Weights of a small transformer language model: a variant of Muon for these matrices.
MLP neurons of a small language model. Each row is named by its layer, matrix (down: output weights) and neuron, and shows model dimensions 0-127. Each number is 500 + 25 x the weight over its row's rms, rounded and kept within 0 to 999. Numbers have three digits each.
A block is one neuron, or neurons of one layer that tend to fire together. Before each block is what it responds to, as a language model described it from the Wikipedia text at the highest values.

Responds to: Split common-word completions
L6.down75:513487434515511515489490520511518505489482552517506520491504509448486494474484509498501475478482470531510475496500513514486484511485471454511534470507470482486476489482544511543524513500468494547516489501513502515492499536535502496500490523494516498478544519527489521449494488535487520506482518543515488456511427527530478504482523513473456525501513478508503493496495485496495545495490
L6.down195:511487482499510488541485518523543477480502447511477496526473501493510510543482487503527468496529500552518505472519503519512459499534500492500519534501501507455440451490460497485535512475516498506496538418491460519519478559515467493522529502535498524532490466492489483455508570521488548475542466501520491512509488497494493506507526508500464479502502457510537504456501512482512506537473
L6.down208:523484507510480442481537484456515523511470502474458543514466500521526539508481489539505547536499539467477507540557477548483508491515463526469529512481509501503458480521504496467495487485488493544542543457529489494501515506488493561510458496498483473479486541482498554496517473485507521520456504465480535509493479526479504527491494495507470500518505524476509468477501479484489500516503
L6.down265:480514489504512508568484531481552492496521503514458514538463478490517505477503476492507503432512534482508503520516505486565491497507474509464495515491534463493532482491472468488488499452485511541553511506516489486472490521508466514534502487504506500501571556501489518467526540460469479472520489562465515517570527526495516464483501485463475476504512513500490483507483458526501529533489

Responds to: Word-initial prefix fragments
L4.down14:485429520560469515495543488473489536478486526514494532531537473516478475488507474509461447503526566498514520482478498520510528457474462467549528517502494546507504474504547495478481474467453488492481544470516495490505523506507571517486482506502509486495495484479510479486498519463497543469490532509500552518513498512505511456532504432545512516481536497465497461522510512521492502516506
L4.down125:493485506510507516445475490531453500529500482462463518510541505516530486561502474467470465535472523480475499525508503496486497510519472535528546495491485521463497493491509514530482526514487532456510513482560472514453557483506499488514529533504496462489474509523502494460482530489486469526518463482525533494482473511491485514445505500485495480471496491515494517516509496466489491506479
L4.down131:444515483498501458509533483545520469500447503502455503472498532451495479445477468511526476472495493494462524512505511487513495492462493536508587486531461535480515471519476534492491508492542525510545486475521461537513533536507522481514517518476502500521493506545513482470526504541490469509470518523509538497504520496504506482482446513501515454484502517547540471466530522469506493507527
L4.down199:515486476529535478527533511498475474440498531555438446491488460506475463477510469522450523515495536446523529486485497496517485507502487500535520515503475519484518468526460461459529560501550532479443510507479511550516492513472498482496496500523466520471493523500501573490503514513483487525509498505521523468510490518501469507502478492516545516482517501486497449495464491463528508523495
L4.down217:505450479498537506445472525474504516481467495522513499491478481552529490487474513531487512452490482483480486487434492511503483542517485456485515474477530481486490453481542527503503494489527475462523435506504474498485535489496534535493517502488496529480526468495524537443485523510476484486514531509541512486479525462489521476486545506493509454502536508475523520449483478470472511529498
L4.down227:513492469495493473485557502538493537488493474492513471480487470501525503495488510489484469522508505508507507446508464466494527481502493502492471501509517502511504487497502499486495547507486512480479498536551459442472545499481496510491500536448517512482458529489524472525487557537493541502538498515493534519469549484509529510481486517448519506482511552499509514497522536447508492502482
L4.down235:498429522525516464482495536517498516489523500533492429454493505498481507483493527457472470481459501502534497526507463482541521469515485503475501520499527495514543474489495474519516516482501494465532521499519467513501471484500518510532490498481556498466494498560511481528533513521499517481479427543496495529507515486532511497451480522465501549487473513512510519511484465489467453485524
L4.down244:509493508492503507513528477515503511514484508532498520506487517558554487484546499511464531505484537464507522489491498531538533491514478494461474484486457518510493483545469482440497501467492480505511510493521528518486481521550521503486518563506460505501459488466434489506486507521519490517500519465510485519506475498533499461503502505525484487470484517532502506515498464470476493453544
L4.down319:528471469484481506482469461531517536488531496479475531558494504500469452477512506474485502470526503517518528502481493502527520527465512518494502498463484483490472493530464541493461468516539518513487498501544485493503485500502480511503519503501470462461495481496528496476480504495480532545561476460516527527511498511567460505541513579489505470512502484467483508497529517471489500522487
L4.down385:470487480523484506538512494506479530494462479513525490527491477511486506485544541502480478496495522486486521543489457536526526497538478484472567488491522543504494474455539506526460473497505477501521501532496500516494500509501468524510499551462493469499492513499489547461460520498493543492483470509525536515494556482526465469500485479510490491515506485489467520487453495482507555513502
L4.down456:496486530487452491495460465478491479511504520540472485452471526485507515521475504523538485509506518529488517536471489542509484530501481499479473499525503470570542514556484472533498487518509473505500528509493493539492485545490479501483522491536461529470529484548518513496492544461545493485523542519518541510530506491493554492479457486483553479504543518534469458454474500478498467517512
L4.down485:455511467482519537502511491536470492464466485475507497504510515487543500471484489483489510494495494487547490460463473520543520500503513484515495485541526523501519493531500509536497528495526538477509453516525466540507516508520438484510485531527532478513506512489536512505512514503476514547470474497520515423503485496534516524492513516514505502458463491480466494516520533474487496537494
L4.down549:502505520503503528490461508467519529489522445485521530517501485481481463471469493472469511533523483496505514553550527472538497489509452538560514496512497452484454543510518504458492515530501487486508488521512510551490518536472543526492476474529546493497515489518494508479540478466466500511507510520499496500490553485525509478520544490463544487527478509491498467502495538493498475537455
L4.down624:487501534484506493518478522506503471456518515515478494485530569499523529472486439527502507498525524502509505520486483501498513483455489479552520480486498498466475462508546484521519544505547502470488541523478495481530460515466485481481504498501492518550498510556508506527504515478525475535507497537494472492498487467504497506492533496478505497486483514514483499496462517525516526483511
L4.down692:534457504469484502511503484472515468518541524495516491480505472501513458486501526501520481479464512512513507498469486530472495497518486518560542486493505500459515478455526544478487538504473487473480492501459436469511489473526482499499530504491475526455498481509515443537508460513527480473524492524528536542502509578523480443507511486498518518502455510484519528531521529513523502492509
L4.down715:491482507504533509534523518498486481482477529497467505505546511573519487458480534523470517519499527526520480502506447474527487542526500504478519456505497510469505439507493507493496514509502444472498506459508536482521475515497514461507487486491499497516506503533471528513440536495505514506506462545540466495476510464465471529495518494454493472473494483526518470512458502474526495480493

Responds to: Complement "that" and word continuations
L5.down20:500453464499468537485487465507499457471510466462547529489499481542513477511503526494489498415465536521479499513484519474513504526458501531489503503515552502507537503526495529510504515527542524483516522501509502492520527509520458509497507549495513476519509529435514461465518527479480509474522412510520512530512471490539511513500501467499455506480525476539470500505499506506489491524489

Responds to: Split word-initial verb pieces
L6.down291:487493482527491530494518486511562481471470504463444499508500520494510449525451515551484500520491508523487500531468524492484496529544483473544483455498522474486503521494495544511521522486528503505504479500499473520465500478501547430510479497543447530489483505499448516449501539498505521482530497520490482516509514500490511533501469516474533549512532503522492522470527544493484526472501
L6.down295:479481489504508510516537488508551492517491486500497509517482511476505535490497542562471494526468509530489487478480514449481484463530505499493516494475513500511480495499522511498529527519488500459524531523523479499449507519517481494479456550546514493466511524492489527505535509477486458512490499469522524503487507432485511524495495446543498495520541506495497516492534526506486493489557
L6.down555:524494488486520506522526505491498512515482521539543484534476492497507548471535525461483497504490473516500507479528518515509484520548529468473497529500497519477476491469537507511558456505546539435474573508476518464501487542501496522502545463466526493482522495468477496502489468503499500502538553520448509503496487495505477506514536494488521518507501496502488510506462444522547483560509
L6.down732:511465503521534496432482471525521492486497501520525475488465525484528443470451547505525467505494501431479496482486493503465479536529480493542524483549504540541542536541557519503508513499502506487506538509506483511464528512487514487499463522488484466485522504483492497456491460510486484461532503518533491509474477518460489472485481481488489518500504453472482485476536527495458503473508

Responds to: Clause-linking words and coordinate seconds
L4.down72:525507512501494526485501467492520477516482538497492527553506464553522505466504459529473531509469507530522489527535523453502511554540509532490493526465499505535514483485498521478531483484508512541494546465532515500491520502474498540513508503508476496465490469544461484492546505473504538451468499473461480508513493484473531531475522489480476451517534499488469508523501540501478499527512
L4.down127:484474481460462471499486468529501506507519491509531496499526483462448507499564511504502472487513501491505477539532472537529463557500517504463503501501472503494485507502499492525474454498538462479446518520525516477456507426498503544514526502493472503475488537523468525494543470505481510506464491503482477517464490491509522464559526461511458498559527491485507492474505497535462547531504
L4.down173:559491469473485496487475490526485534516517469482458526517514550464452460500482493501505447534452484487500472489479477509491468494526502494529523529551517491477496538501460518497538535491499512491495535512465518548474534525487488505512541548507503462497520515507473535475448499498500503475529525524533519524476517487496478529484517500533472468493491457498482514501491516490468506510536
L4.down175:552555515486492569532506470483516510487499485472532570499476528533485493494461498523517488514490493492488528523494520488481490497489487476536512533509508432513477513522511463537502526489495500513487474493524511467540518466532437513521509501467455495499536523455470441490522447498487519488522540488519497534513494496471501497515499515487484509490520464503493470468490479535536473474491
L4.down210:482496504469511494491474519530507510509518526466503483524514483529488474534504481550480504473492509509495549531498529500511499508483496520515520477522483538496510546514518486488468480432513495532528489474515530487539543490489538571517511503537520498532529512515530519495482482486507458496509430463505494500543519434497497481507511537490455456487484492493467487485485515480525533496549
L4.down268:546534508494493485515468507518485501477487519500509511533493441536521491490532484529482479480508507464497532500525504468485513528468491511495491491416484441503515520518506512579540515502541518476497470490486506509531503472459493495509540518513482492480514511500492490473492526471521473493502505483500492477522476529497536502427502505494464504456478514531533491469496494486484470483485
L4.down393:464456496502467482512515452470502455483523502500522498507552538497482492505521533467519574460517478471502524523516513493511568487515489537522423494518504467496503460501478493488496491501507499543520493516498506527499504487506461510500504508556476521534512498522468489480470540479514533520501446474496477503520480518520501522456500487500456497488508497451522530510481515485495507466444
L4.down406:555490511504477473499544522490547493534461514477533536503483513464477494477437538488481478523456485472523496517516520529496507470532474531477536476471488508506561517498471523551486496476530469478494508528495527484489485499470498496506488486518499525468506500483479535553503536571511497483538505503550475496501509457501479500470444522490509507488465497455510461517500474523520497497486
L4.down410:502486503498497517500507498514522458542476522498483455536524559520512482513481474507544487512505500472481501508533542491498506464476484484532523488473491538529505495468492482508521461503488513495493541444457553438539536471464509500498482501516512535537525540488489471498510482575499464505475486524533504477536459490475496514485508560476470525461475522542495506502514486474484501511527
L4.down454:541476485471505499504490519509484547505469479523492492477475520523531553474472515469527537440512478478482532513487476495540518472499518554510467505496452460499528495498513467432462521525466455475515549490503516508509547468473505513498500527486458514508489478504506509506515532497478487525478458487518493545527524474507524493544460482484475494497537487485488516491525501476526505468493
L4.down554:514488436529531526503528491506528520482498485496523559559537514503476515467551482475486520462520497539459479510511493514537480500532464515492483510484504499515537490502521498466462521488533509506456525504487499494492490488491514495508481500444468498498511464506429503494532498502491509501478458505508476494516537492494497511474434528474497490510521504484465513518507502482460535536464
L4.down576:516544494526534508530498497481518515482485505498475541477521558501502529499516461508504515482465504521558472495526495481511500424502471492491496525515464497490533540519516461518495502469527467523483514475526508524474514508491481533509515446531460508459498473505453482444497506477503501520448484511531479515516487478467502493476472528477455477471531487524472512479523518494501532521481
L4.down582:476507533481446478490478525513519526549541505487515471470494475486489515507476483477481529514500510520513511467484525499518501499502498536526526491494518472484515565517526507497541490480528542505505530530525509458466507519528467512496441515518506473510539507489501503525526506504501494522521510497453467481522502465524518464487445534493521488493473496533463529509506543486543508509462
L4.down599:487520522473476477506494509481510545459513558485517502501542517494527495506505470496473532510511537497553493507504454462513464512508471502496521476502476474515512527477514523499493525536549523548484493469469542506503504523452493531530488504499492473463503520488488497521459491485539498436512510513499509475504475490490466511491514524516477516567511479484512519492458505542499473498503
L4.down609:473472489506501493479493487489495467501502538543515535517491481486475554510531494536521539477498488494514487537512485466522539488511492494518462518494464487478496517474521483473520488477517488479524499511513562500497493480450472512505527497479466496537541460514472536438486498515479502500484473525514483493482476490452506516495498502459484484527507501511507510512493527496512530521461
L4.down695:507528531485421507506497458495514496538496510515486516512520520518488435541493540523499465552481504525486489452470495510448493513455527506515519512499547498538512482516490505526481482503531494405471449509504482509511544483511475471490482559454504497511530471489534517503497523538494504542502471513511500504480488512489521481482484502504528521501547498528488482506468505498475480512480

Responds to: Mid-word fragment pieces
L5.down345:504486502503522495552524495525486467528478454516509479519511477498491518451485495508435478495535527529488512509507504512539530516499503522506453507502470481493490487507461496482532540479481465466480503536545487513474485498471550494477505518500416498488493500519492519535485477498487449538560465510512509493481518490498503544522517484549479490496547519492460485454502508449493485518528